python train.py --num_hidden_layers=12 --hidden_size=320 --num_attention_heads=10 --num_key_value_heads=10 --head_dim=32 --intermediate_size=1280 --vocab_size=3128 --hidden_act="gelu" --norm="layernorm" --norm_place="pre" --norm_eps=1e-06 --positions="learned" --qk_norm=false --attn_scale=0.177 --bias="none" --tie_word_embeddings=true --parallel_block=false --init="normal" --init_std_qkv=0.0296 --init_std_o=0.00604 --init_std_up=0.0296 --init_std_down=0.00302 --init_out_by_depth=true --optimizer="ademamix" --learning_rate=0.000333 --beta1=0.9 --weight_decay=0.58 --lr_head=0.00567 --max_grad_norm=0.5 --warmup_steps=214 --schedule="wsd" --decay_fraction=0.606 --decay_shape="sqrt" --final_lr_fraction=0.02 --batch_tokens=65536 --max_seq_len=512 --doc_mask=true --train_tokens=444500000 --max_steps=6783 --dataset="wikipedia_en"
MLP neurons of a small language model. Each row is named by its layer, matrix (up: input weights; down: output weights) and neuron, and shows model dimensions 192-287. Each number is 500 + 50 x the weight over its row's rms, rounded and kept within 0 to 999. Numbers have three digits each.
A block is one neuron, or neurons of one layer that tend to fire together. After each block is what it responds to, as a language model described it from the Wikipedia text at the highest values.

L5.up685:486445539507455537471454548536573408602484577404431585474418533509536485453459519501450367481484472480506446480448534540530413438581500470557487444510478466560550433534566505458540506455505487482496441542505484564458551476528493500462503597591407475476516450507495444528539506457530580556
L5.down685:476538451554562491454482481546496566434520485538629432453521468488516494437530439535502479567529478545477575555549504465493557589486535499472484533638536578464540525500498539527528510514427522468423542382523445460559496512523493525466541405498551541535493585522492600454534578614511450513
Mid-word continuation pieces

L2.up566:483501474527424475496554615465549428408593588500584444523598462432424465474461494518460617407518418586530478564486515546467451457464466583525511481498382576465504448476521441414564396497519444493453514444551635530535556584349494483446510506458527547452529501443504567550382559530468469490
L2.down566:476549549514583559475466394518464521576436408451464588496418557523569554510548540495581435526479557440412526392542465472558521619551486457456517510548598381492467528552533534538418617439464520495498472570450405543483444455572488538568496515541438465541512506528468442457595443495499510564
L2.up590:492431479540539423505468488547507555562587431421572449429491488545597556418565594545447503520548581481492489417487526485443450548484463551448483579491448498464457440463500588568404526416473391465554442505525509487530581532543465481498513518451484510522474445537459436411538548543471426513
L2.down590:520561560438483559470488604504483425490377567576405519510476502490423464565466443508567486523486409530602495502551374497526614438515484501532518512534507442576527552612493444469573507584557652508418456423539552456552438500468509528446512460544534499478441522465459560526505425484488576521
L2.up1136:417460505495466515569541531429562548536554509473519439505444439536511451479464507527432475481562646545508591478449510456386447456570452488542529401527523490477486552497547544495506571492432565473417451528522527507510540515438395464459501574530479529468463566549489461512507558496517532494
L2.down1136:594497531460508449452460471560468498437470493501443561423479576549452550577562485519483559471473456455536471473584507495583580478447525506434430495535498474519513484535547457445503475522561491506607505496493472521495535474567561512554488559440449491550470495385421514521515408492499579543
L2.up1275:474436466493446509481569495594464430584500443440421525637493568395489490519504575500495540435536559512512594500486511529416363516449429527454522515496518434515456435454503518427542508495530582491569453447567480469466580463565445638508462556530550474366389405524570579524525501397568465610
L2.down1275:492551497492537512512411532385570470425498557562532523395480497697495486439411478520499466553501347509500461488574497443560614492526547485561448502548547470504532491542466490544451424482505492530462546554515578501518455583471579440498470442494425579628568551508449440417510542545435571443
Mid-word suffix pieces

L3.up676:496446521414474532463496497419616518458513521477521478487396462533480487539571562564504398564565445549367547452559502428475528478482511607476473491519431505449558485647548583591523532529480511569493479538501420472508531429496509563441522426485514495490477441403415444621464571443430529510
L3.down676:455523499560468486539586493584441495478468527518469492550579511429508482474497465481474559460445563520664509563453499558500520502509497427531497520522501522572435558337437403379476454506491553461500554528493531452489472566487493483528427558602466537521495569556563564407493424601565479534
L3.up693:501493522459416482445511528574443461378421493373519525483600485574494596410436531466407458440561508478560538502509519467514498489444493498500397523467452387487461557625460512562498559503485544508521561444547432413607535528444534587429483518467490555484499516472398453481487538489524464499
L3.down693:502572464554550470497469523413562520535555510599550486479465487473564430522528475572573537488482529503470450484497580436462533508558509482465589494537498578483569465455539523459442474503540485487465407542506560524469446465521495465541505494577490505478425425524570549495493477518522513538
L3.up964:548465581450458447449388429437539451432495494522480488515468467544477489495488498551426583472510434531565505499462555613434518518500339558565491514460439507382540521483490490460433484511555521533492514483501443490556606542480446596508475590481525489479507544499522430480548555538639515538
L3.down964:478513414563573513562602601556442575524530478454510530421523511499494502492549521489585428520516588510447505513506478434527514505478619496452493467544495490567531462532601526504597517441403526481513526511513542495426389523507533435480533422545503546451492476477418535530442459532397504438
L3.up1017:530492527554434485511460554462412509446514491528470451600565500510377507492481450575476486505492478620517508511526582423447427505544404563506460583546510509525385543619558569577507467437563565538527557501484439544507490500522499574505402508544458499538557517579390459500427531411511464468
L3.down1017:464526501488553520481490487481533511580520530479510551422460519485670501543456504456545536509504487465455435517504447560500603515479536452489547403383437552504591467397485456428518508521418439441519401536522507479506537536488504412495597471417509497487476479450539550461559515610458593564
Sports "season" noun

L3.up91:567508529527444507490423472557523372513506622498511449564483511547599525507473515467579444562515487516546514465548475459512421448528400576337567438544452484500463534480423441561535494488588380468488550477531489438598457497507492468589514541596515521445495544451485527469553495530382534479
L3.down91:420492464440500511474553493495499617472461435478490523482608475440378454575546551514443508413475514503447496529424483553520549570510564435611456568467573461459556469561560580456494550511430594534475454485483504536391569505525472531490461512453464447520483504465540498539446485466583457492
L3.up260:474498418519480519449477530496444492529477535501570585497534402516569499462478475440404483514500528524505569531497493510498511283454517519430466510505490431470449548466524478478540488451493486429500490502546541387558494517501601471457497561511514490492511535456510449528529507439538489373
L3.down260:509501596492425449549456471492531470515590429480471458499377524532422446553502498496511467482457508542556488440420504428464484567525503506568472507513521472450536510528457554465454455538470519483533592492511462493472531438517484525513521534586536502479470402477471508514465469493529462629
L3.up363:574514474570517499469417593589437512448576456471465488562535495452433481537491443442509486533526453534560542511589401440433421533451548487432488498564518545501453506488538479539502583509606451485516452398525385498493441547535449545470596459533538502492546557521522496446537494462502515523
L3.down363:457510571456522470534547387446518494588525527550509470449473471521538513459510574532454525468484607491487458517491530491575547468456432526559510477446473489483472491519515452460480411468466544501522545533460590432548552451500533438521456571500466459512498443480508479539448562492472441480
L3.up776:498567528499486575486521439438550571577515488531579433574443507481523565491475572506464507528517521466459591546488563551530591495537465555478476480611489475462520542416413482430509407395513625529470520475524506481486499412486548461489450554527487474529526518460585469519517465511396516473
L3.down776:460448507477518442471493547553456464436528566412420582408548484550522483448516444509521509488487532509548507474452468483473378455428512453514536428426526553551438449593534517562526555576501386470479488517514503479533479596512461564491542460478555526486463477533385512493504523517562499454
Word-piece "ater" and "later"

L3.up488:505486497592512478492579569504502529456488528552501444491528501484457507569555453404483529581569532494543555552459513498504500522495413500572563471549437517414517532443451502395519486499471500499532543590555540479583466592515426481329462470488452491502476497441525491471474527494388520500
L3.down488:484479535489470484493462469490518408467467478469429555547532583472570549461509488559507504490418481502378381443487447527546532398524551545506432462440554475594472461567528466520542504547500439529470561441491507415454521399496578485531550569492517499549507426488422479493525501500619480499
L3.up598:512472612502630560424477459481535462379579476447521450392431455581447597520539455514511508487563496450506551536404538532492482474391528500476603460461549485498534537569525549422582416471624531517543481527459452407556584510517439478490553546525581524440433488513528457467500527523564493524
L3.down598:469504431484405503554569533473458536576474577512500573549589526418549412461450472475478487483442517552517493429512486386488478549607412445505435465549448501457491464461508500569509518507385452470504487486517474535481483492505567550499394478532445537507514540545459516556522515507415512447
L3.up652:473567488630418463453408570470531544498432604507507519517568509525504527472519484446486461439446503484562438510573410429544517494470440541547420510501503537575464514506424487557454523558514434491512419481483460498651468595458519523499441545520411526455487563434443579545496573548491508400
L3.down652:491451517358570553514557438586492433468574443460486515518439491433507474558506506503498495529496507519413546493448621473453502498549523419439532512509440503418551472509539523418516491478442607513483598559523529552391503405516528502496558412480603485540511424546561452483513409464490456573
L3.up657:451415562573591475481484509582528370511576429395534417498451544476517480407562419435557477473525437468473532486457574564559563524568580485510595435483457507556467454488458472491452501570555392490515571507530559434529473473505490512537496415542447559445452480560553532481471499521467479491
L3.down657:582577432444443487513551486422456573476488613604493575511546490533497504563452587558381537513490591496527473517463437430469395474449400480457443530524522485472523493543451522533519474400436619500508413505494405527472485487507503510473516538522589450538549482462446474529533447476511545516
Work-activity nouns

L3.up436:508456517580644507493565569481529497423499538507472537450534552462499496562509477529516470545451537534468567586477517436436457472467426449520523489486412495521545448449440437492386481540489489422416500505477457435579557470570612442495498439545431492605550446530482478495558566491509463483
L3.down436:534529522366360499497501440496472492566523444530559513529450447508512482476491554447465542418604480466518461503532436560518518475521560541535493461478549479483427518554400570581576495333434521532527545536522575509446498585474433552437512582456578518520421542474500587532485426576527503497
L3.up670:520483554384565518489479516501506534530484548418503507565465516588531523455559541483515493505523473505502531493504426534550498500455530548507517479515538464510447400474515517545565535600557464481494461531532448513513535510486504482595495572463540538574497493524561537518507551458397494496
L3.down670:531558450597457509500521455510513495465562525573463469423553526403490481579441414552509480468497452500572507501529564500444505529510471466522468519482495458402532570509521510513427469410447512492462574511451540443480473517521476525471485441512502439474582542483427493488509452549528510495
L3.up833:487631586512588554503341465456558495446390495476405557540508515533504518552481569613441425578471516515560551425507428479441537535473388460503485424538482503566483482588537543557440493520452515511517435550566412456540475456517573555485552490474464523525433564493529456544510513427555494496
L3.down833:503443410472416512539564571549493477477542477540533490405488440460487459526518459388566534477562552453553465486531521556460473467525548542608552452562518563383522538482528495464537473507537491428509562531464549490408527547510396507541515462484518437501489493539561531448449568571378522523
L3.up898:542550501503479524596445594494408499528443449527417487483563467490585494589489538519466449518526488480624579471496562499547523497493529497468487489566543483473418440603521490490437507458513514464583489618486525538532405497467464509540500598538460586460514504420490415498467556463501414472
L3.down898:491454444498539495396502427562571445413527498434571478534476493486486515511580454420521550444482582583428438466543558561516647486519514470559566502445533463485550527379487467510491447511444481477516532426507530517503528472523454435514531414442537428467452478542480580429490497481519603510
Office in infobox fields

L5.up495:407390510474500426509474531580444485481538402504498458471424474490450463477503563474452500505592516532507465501486565483518528517516451492534494540497518535510521536552508563595511466411443552474496448646508429504556481511473525601465482441543478516467428486490495507534543460553524482575
L5.down495:543482448551529439413448516436441502505473523525469427459552545585537473469438479463422585470521477561433410446460543492426469544597559512576558492507521450456634561560486479459496542595541518527542518419528536451506641507475550462506499477527476470464481560465572455507523557436468522499
Wikipedia section-heading words

L2.up389:492591593509468598469518566434478477506564558468431451543444517497467491569432495403478475558487442477383556563553490494447507515532515496438424537511490475519485504486517507485515547472532502460482379446526450521516552500464583510418545439429560481554478482473547519519558507533367567489
L2.down389:482351463503452450583514436550554553463446391504576557478521470535526505389511542468515572483550569565629475475524510518547520456463505488514547473432558541451478492520558485512532510532460441549592561635445475511469512524466468442557442519555417590442525534563431604457492580436613465544
L2.up904:532581444483541457497479571439547469552514548457496568443481486486467437530528514516465435556410613584533470550496532580414554456462422439527553451488564510554442485512480407505541536431553488535447479494577443522536460529554568594466531492478505502496533491440550587496533519517620508500
L2.down904:452441536535479529470492471572471585514530484518497461660524531443491571452409517427482542503568428463478539455471566437563458572495523553481430446507408493446441509492518513361464483504401486438552554546416521545512497484448420394533504515523455513465396542555464442528505432549417503476
L2.up973:536454486582529526522402535469415498521584452489489466480511503588503568435581483483463527521474441513456515554541575652578511523427547553540425511476612441503456532495473497467513503515519505481589580497572543544589608437511488427484546459398424489405460514463520485539525446507453511485
L2.down973:483480545482514493467545444509531465525491521458524542543504529471514495537397531533473410489506538501517497393493439338470538424502467462423544498476341522485514451474503449523516510443461471508501485479448469434506374509484515509544510488544572557534591468457498485410491581484582531519
L2.up1105:459494477506571443552472411463500473499544438514457541468502514478448493540499479489489436557463552442437525543444533527490591510418403504421561521530377451553542517496472562462460454423409521497588417418533515527388493485597487496452460530424478491486392517538526467558504436502481578447
L2.down1105:578503491507441479467490579602561486468516502544539482507495430537537471448510551479485543487585440492567583493529417525539468420545571450567477485498591496394495473563486488563492502509528541524397584569433468506582482449443479515529489539520545478615544494485548486401513536524523464495
Plural noun endings

L2.up429:577484461587575434496497519537510508496575541436491431484531484472525498595528491486473515479564577506458447496542512514409525495473541435554570440587500556506579488603561495515526467413472467525454475519477472525487441510513465547562444561486534538452485474528562493514535521513512499517
L2.down429:555642423431505555489478469558490532457399492490530515578583503515580521529466541520572519571532529537485555448460470438539549491449489590494451487497457525512550501511534476459438517510497498460499541414441485487521425474464516433466485514436446481494517468468431501451535503490440451453
L2.up926:493557510488490524357421457574589523591505487443510421483571507501484548474575547397503446495416466447498535405541523426521522540506378485508521469585494492471530521539556483472486460458435501452531467526574514431552513529467528555512553518463508489500505610556532500404468519544340488538
L2.down926:556480462356505444594578501439503481478559542515379502532438537462481424569529407572483480542537481514398447539454466538487428449501569584483495481488490491532546492531441409585473527508471448498512535466527517446470430592516462420464404462488449556555410511546423483543504537508569502474
L2.up1056:504527523497584505479429563487507569485628638503485501535397473494488479539540527441432501565509513554499472580461520453430595495566434461552545432511480553523540463524552447505508512439483466432532429521571509411556456521450533541511556558482433572476539532569526513482555588459417551486
L2.down1056:513515478488380537494560487520483509501416413490471524546614516482510541495540466616487481465490534510503516489564523525513435501515545533499480512459514535468554513469512567493560479520448487485510526487450407536353530500545561492455449494563524443516490484468506421505516470539378543558
L2.up1058:527492573563500531491420551545461468562448543405499525495588512450499577551474532447451379480492518522527489513482568592480502475542489435503494426483510440539395466513568499505505476487475533480479479608543476543406478507495538516468487508474552505422524453514513590522601443499551429481
L2.down1058:558546461385487566552535433519460565447498506592536520526428587470413500501571473499490563518508502526495450508510515473509537450473484552519501494483475558449587546535504427458454517526488413455515555432520461387536546532485511552467522514524464534624538494527501417376428548481348545499
Mid-word fragments, table punctuation

L5.up45:584419558472422540464574546523476476452499454439442535554573492488438543577525421515463481540513513429516568524514470535454446544439463480464579465449484480468366510448457578535522571561490343491539535639451576501470505514459631433550479491650469496459503463548510463513532519493426530567
L5.down45:472541490555514516475480545537533441480501534540497488479516472452469537405481518556526495528517505504458465510580505446555554574525577534433440542548495583499556526527491432558540434558531555499519491478527393502515421599523466480446515485532551388561558589420451554503497585385554533508
Predicate complement starts

L3.up148:516509547562440475563484474447521412525592408497502395396516503478495594475504499546486506560537525431483431450520609510519470504479446533461527419489477481464357473515476618545433415557544456446501436502488542496462514442535497493504509493489593556480503537434507585546442534527427472510
L3.down148:467487446470582546484508531517503555437460626497460584638395445538544416518533494437560485403444486591520525529479409511478496507469577470538435592552562526527600505522493371445622580472469551541566573470511471519475464581496478511460482519541439435548514388599463467483567467496504517477
L3.up595:554491572532493470434542455509429481475613512508511479550484429526405500533561520521518513486577415489492495428492495490511418483477538488538477400514503432484479462566599654380474518422514650554477555463460515434533429564476567419470548555426520603492433441513487499480491500455520496526
L3.down595:438520448527404507559480572531568504515437510534476546470561613489615519458437466476495481533481557511508468546594540517499579502589399530427468531488492506492469531437461366585510478587505384453549466557512492486520554445494389602461441478583458427502589494484563508549520538490433515492
L3.up829:442518513607427463395462567476568550481548583544585526458518510702636426544498544499478606556497410584464512476561482544435595524431573583470543530524504499469431454445521523490511459460498512521521495512519420553534435537483590595486502482522466515454460539508442507541457487471484534556
L3.down829:570481541344474582578525418609487445511478468425409504551453493365388587428523494494510491501507518420522502533502537455523422437595464460455452451525513540607551573610475449464471531498456491461519486514497597463469556463494403415502555513531549478521515468499570502478513516535514444499
L3.up1024:491456460550523414509545554560457472492493462445551474532511550540496468530439497472511454563500528520546541539489597490524440507589528531486525483524497489408480598545544552473434433436541529474495447459520522493511479485507527421538511500430562439499481458545549541501532505574394576552
L3.down1024:548586609484455562446463409430528542495508509573421498503488485532523553467552478565488545456495440477431507510543412527469518515419474468499502473501501470533512449503470448482582528553447442512511550544501434498517495529492532588448495533576405558476524513424416471499504494478573503508
Word-completing suffix pieces

L5.up1102:473503613522446541454483592486505441611518523447496548404473375534421468519487494473491497477533487463521556544488477506476492450470561597530493500476478563438505538472528492434500518469605512495423510550467398459553521592489478413528541528556540481425521461399523466581551530564487488428
L5.down1102:475506454522553409571483453471528552483419447543410450488443560483467524508501486462519459579476539486510516513534558512515495465485543510470486516507515475508574524500392478526422476517515499493521517462541487531383528476506601536469482494416501581407403481545462598467534480472542554486
Word-completing subword pieces

L5.up38:439546588601543417506512469537514420402565368445529501531526551466421432483535537484478344535481451507489507453432580544466580541560499404540487517512518478637434474517527544428484484481597547488575504421531456526478547540530488545443510570466526592481519501528520482501521570464470539434
L5.down38:624481398511517480457563512514476593578454494539443535488540526516488555630395485497464542472494489505492478460528465491500455513420494496387532432529499521388550503358490444579592545474495398493511525589497488434495447441517579503527515429502607485489482474497530441476529493617555481494
Structured-text and place-name tokens

L5.up713:556513668475439535466519412465468464518482502463517463521452457507563478522503527508460545490492429492410505490495504431542395497491473489488586534489471433475504521557505454521535456534490429514551547521504492531576420471495517590494455507502541488524545413527538527460523458504491545505
L5.down713:451484379571521447559463565597564507478548547531485555482514511476465515462547459479432484485507475530604541512524506521462565515563530495474486539566476541473471486595484528457479551544507547482453471478520478456405510462508548426492528490535444506469553512559375495559480570498536475439
Season and name endings

L2.up102:508498514424563496550574520597508560503532571375604492554617481568538506522548519524393552506597509448410504451480484539585404492458502558513486490498541551405454521528504461452509521499555524461524482620477442471449509505491506483397483447496450492502533543516453554530498527495462543529
L2.down102:565521413493468514536512537455489386447455498580409481414394551411407571497484506495615459466501469545525507503465496522451534496578562484487483432519512468553506492469548523488504477489468452511487535346439543487466493477566553504555510507505549488491499495528441473391518450515524481473
L2.up119:402422447530490382533436438564459473453587476490501586409502490484538497462449471539442544509571529572541521519449549534601473502542465462462505597429522424446473526490499460462545493431417460541510553528510505492542486567499487432462512439448552571470501504505454524460452489470549485539
L2.down119:559576539476521552467574511512474539521453522538521435613519574517443499535541538451548471490448465440398469478536457449402577605473538490559496418613448610573555447551545571504476485505600578459465492473485527486406549467501521555501499556546425462477513461499576487535567514510447523518
L2.up737:432560557571566506541466377563542426532511527351504548577486470530582512523527490519445501543517506593432454588563572486564495484465524552477491464492436433473584427591568464453404491484548561463542445487471423519537524446464489563487508554506492483530479532539486498507577555502534488473
L2.down737:473446478462405413579452679446526527498519472508508509518366474483448489504505443501466524534508444391612480484375461503452564505534605524549443641592594504500438457418474468466535464612524410489484549570547501500450457443497605456459552452505465524464519539484495501502408386550560469472
L2.up1246:529510496509509527548578521628492457518484418395537587459478500410468505515409511563434493553439602458558511552446524523578476477468506600411458500531524530458484538498441480449559624470510438493520654556498404475506536416460514456545472440486529512405512442485476440399505451515491509528
L2.down1246:478525541463535466466483517407446500530501519563497429582551478575493486551506540420539535479571444574467493450485490514365554484559476459533587485505408466546484458550481516528445376533518533450414383432522614526480526565531479510461472489492427544567508563540489539609440577480493461501
Word-final subword endings

L3.up71:568443499556475521471500500544494504516476507533491486495544513535398531443563455558442514411437461454450446565552507572495470404448513532523517464528595397528473554546549387535520497489503570482546433492532460521521546479484446472469505528472431472526437597573463493530491547453575382520
L3.down71:447509519461514483472482501454510522472547469445456481445452564471614429546439503456537523573524548544522549449442486459464520549540491498496428458570380541454553419431509632534443511547491423513477550500465588501531442545514586526513494453523549552443627404435561488496514483536414540487
L3.up370:470471581545456482487505488452491460616466561504568538441515482565485443538467471410488429532513498528533499492543558503558505493450605469498509480512561561467486513463475433471460391445483503453483457474494518471530542579528497571505557507596585483529484532359516498467529475507431454552
L3.down370:535574434442478493466509575548481588537494410559473419516504590433537499499521492532476543507522510536458494479426503537457505493493395522505558488502444442506420465489520577594497571569560475531528585565498515462447534421499509437473440494438397514469498491573421459516525564529536558470
L3.up1028:533408457509399558453422515521513489591578506529474448509614507523532486577502504558456401519483449449518506485426441541514451531498594612547538490509535471450543510485507496529471445479548581455439458509490493521528499493468479444496525506470534481368538363451463551531467553538452469512
L3.down1028:473603618474540451523562484473563508447436537523506539517380481497493555446525495499509518520511533535457485547597584447520472515477400405462536482524460474514408564548509468471508535534483419480545525551522442429459496501512503480426497508533462548609496614504514433460523495449578514469
L3.up1122:423475472600420416542454639422477450542492553481503528523517382608487500525542408445459472546483543511539561520486567519378512493484480524478501489532498410495486495555559505459511546522639549430513551586519512524497539625500479545387509553475530489431496510454453493462516504524440494386
L3.down1122:560540479478551615529498364571491560475477482438448526534628515437437478475575487528473535460537440478494433557596563498530477391432554476485489449460478476541497506538508481515386469484493423490574458509478501527542631440494543513541539488598497478565480397529508468570496534495514490485
Mid-word fragment continuations

L2.up91:559437443569538507480571465431525489559479555502476539497490441459611503578563524492405471459503531526547542632411491529441586390489437580468489508517479528562488523517503484530514406521446423461577457478547583471553568554474518475568449428429521480508422494484438432460504540523505523550
L2.down91:391550543460476504491452532517517509437483447562508487538478506537400496411438488569525545546505443549480445388573471526527433521507538423532510512523513508528431479472438503456494619478536592480437568458476433524441437474483487570431561531531447549475534464591573553523565500531529464387
L2.up378:558538463381462451460363452459545578455504437442478561476508498468463505433632441481519454494537483525479515486589489644440469521488401635439512473571442582516434438531480473539493556561476474534504536514576488464527536510446480503544474499510424519442531472544592478577521485498499525514
L2.down378:503466514611526514456594553529468435527556634516506404549535448494477511566420517533464607488506554438540549538435458336534531529444601434556480533477532418498589575473456483471480500453483499410427494469462507458472478493490417490469500477529527478524433569488433500486485550473442486504
L2.up1012:486550547491500525495469428568565538502493583541490509553529505522552491444491510542451541521558391466476511540551487499440505491497441587542461519533450559499397482488494527384474557452475483452447496401430505467438498454497547519462406537622392477503572482424611566539498519502455530483
L2.down1012:564453532478481486506554606476479492417510392435526530459470519503498468543487455450525492503485640556518533493453501528548477507495578494431530488476572425551523490563470471586490466542511517474562467593546430522529536491483470481439555514469576489442417536636384526472518504516504441428
L2.up1071:411397509519381484473552549538549604470528464496475482491499526504496492478484435439459577500550409465555494477484448539536462485497420513515446515546389534406532529547435485545475581546444519465487467481576462497559435417429472510522497533469467488477535557556509507509552469448600493399
L2.down1071:528589463505564541539465420429508404573472466473463480516512420474516496550510525568506494520510637513402552575477512481459568502486535531463520478486597531507426499474591564432494471415520444495536511517440542531452579618564558551453517496503496451513467415457520461522470506544425511591
Word-completing suffix pieces

L2.up187:529483427535470416503454525543595486564489500416422585541508469471556420495496567475508519369482434547425568506474536537463578472518541471517503503529473539476475535506564510507461432513482499482561474495509556489552482488525494553466560494441515450432522481536519471567508581467595509553
L2.down187:421499551429497546569556500505470499436453457526608466463468509530455570556466489525470396604491570474555449563463525477548429518448498470507564557508546449512536492636453488519533496456526512544447505514446444447430528549431547423469485545529494529484504453498536598462553481482481556420
L2.up786:459538453388548415521478467522550552508543547433477574458480447483468528540452452522459514536499456609442539486466544402574503535564584563489474563426484475421540437547427463467470410516508587513390535599470463497473456539438450599542403436552442436485454472518570540500569539607513606509
L2.down786:539449509568515524481529560508461529484500485537530440567477510496491541482504538475521583477545530391543465542540456497456541458439416407506557487541512562548541577501531568525550584474464407450555506448546542502459482430521560479375504593443549494509528489507463469551440480450520389450
L2.up835:521524470497522567561443566480515493476542549452446517558518484455435553378483474459488429427495565589533434499460562493524458529525521579449520512529466460534512488518489552554518409569539530438502437518566490525424536487465437552606496420440499562518476483529429580570539539439483436494
L2.down835:433505516500513420447568466445477531472458448538556492489467504562537458588454529526472594513530469464437514518543489498498618515444536463561518513467506529393569510490504396473356551415479518546461519497464525438548495538534511459432477536528488456442526538476573469376421461510574560496
L2.up1123:419522460495479500478534543515563482514491579493420494515407476552542541493557437472471540516463492595486522530516475440549376550541461460583468483516451465466443539461485447494500503486555641437522470449492501495456461509498545599577377478555418528451635491532491479552458483467567526463
L2.down1123:596487537490487408595448469485383579538561479458595489559561529467450527440486535537479476458592431479551481472516436546491612449578517513428517576494521574530450479481490509458458510459386480582463511531536552499558517491530519406429583507387578489564429508482522529445537523445419542561
Sports season and time spans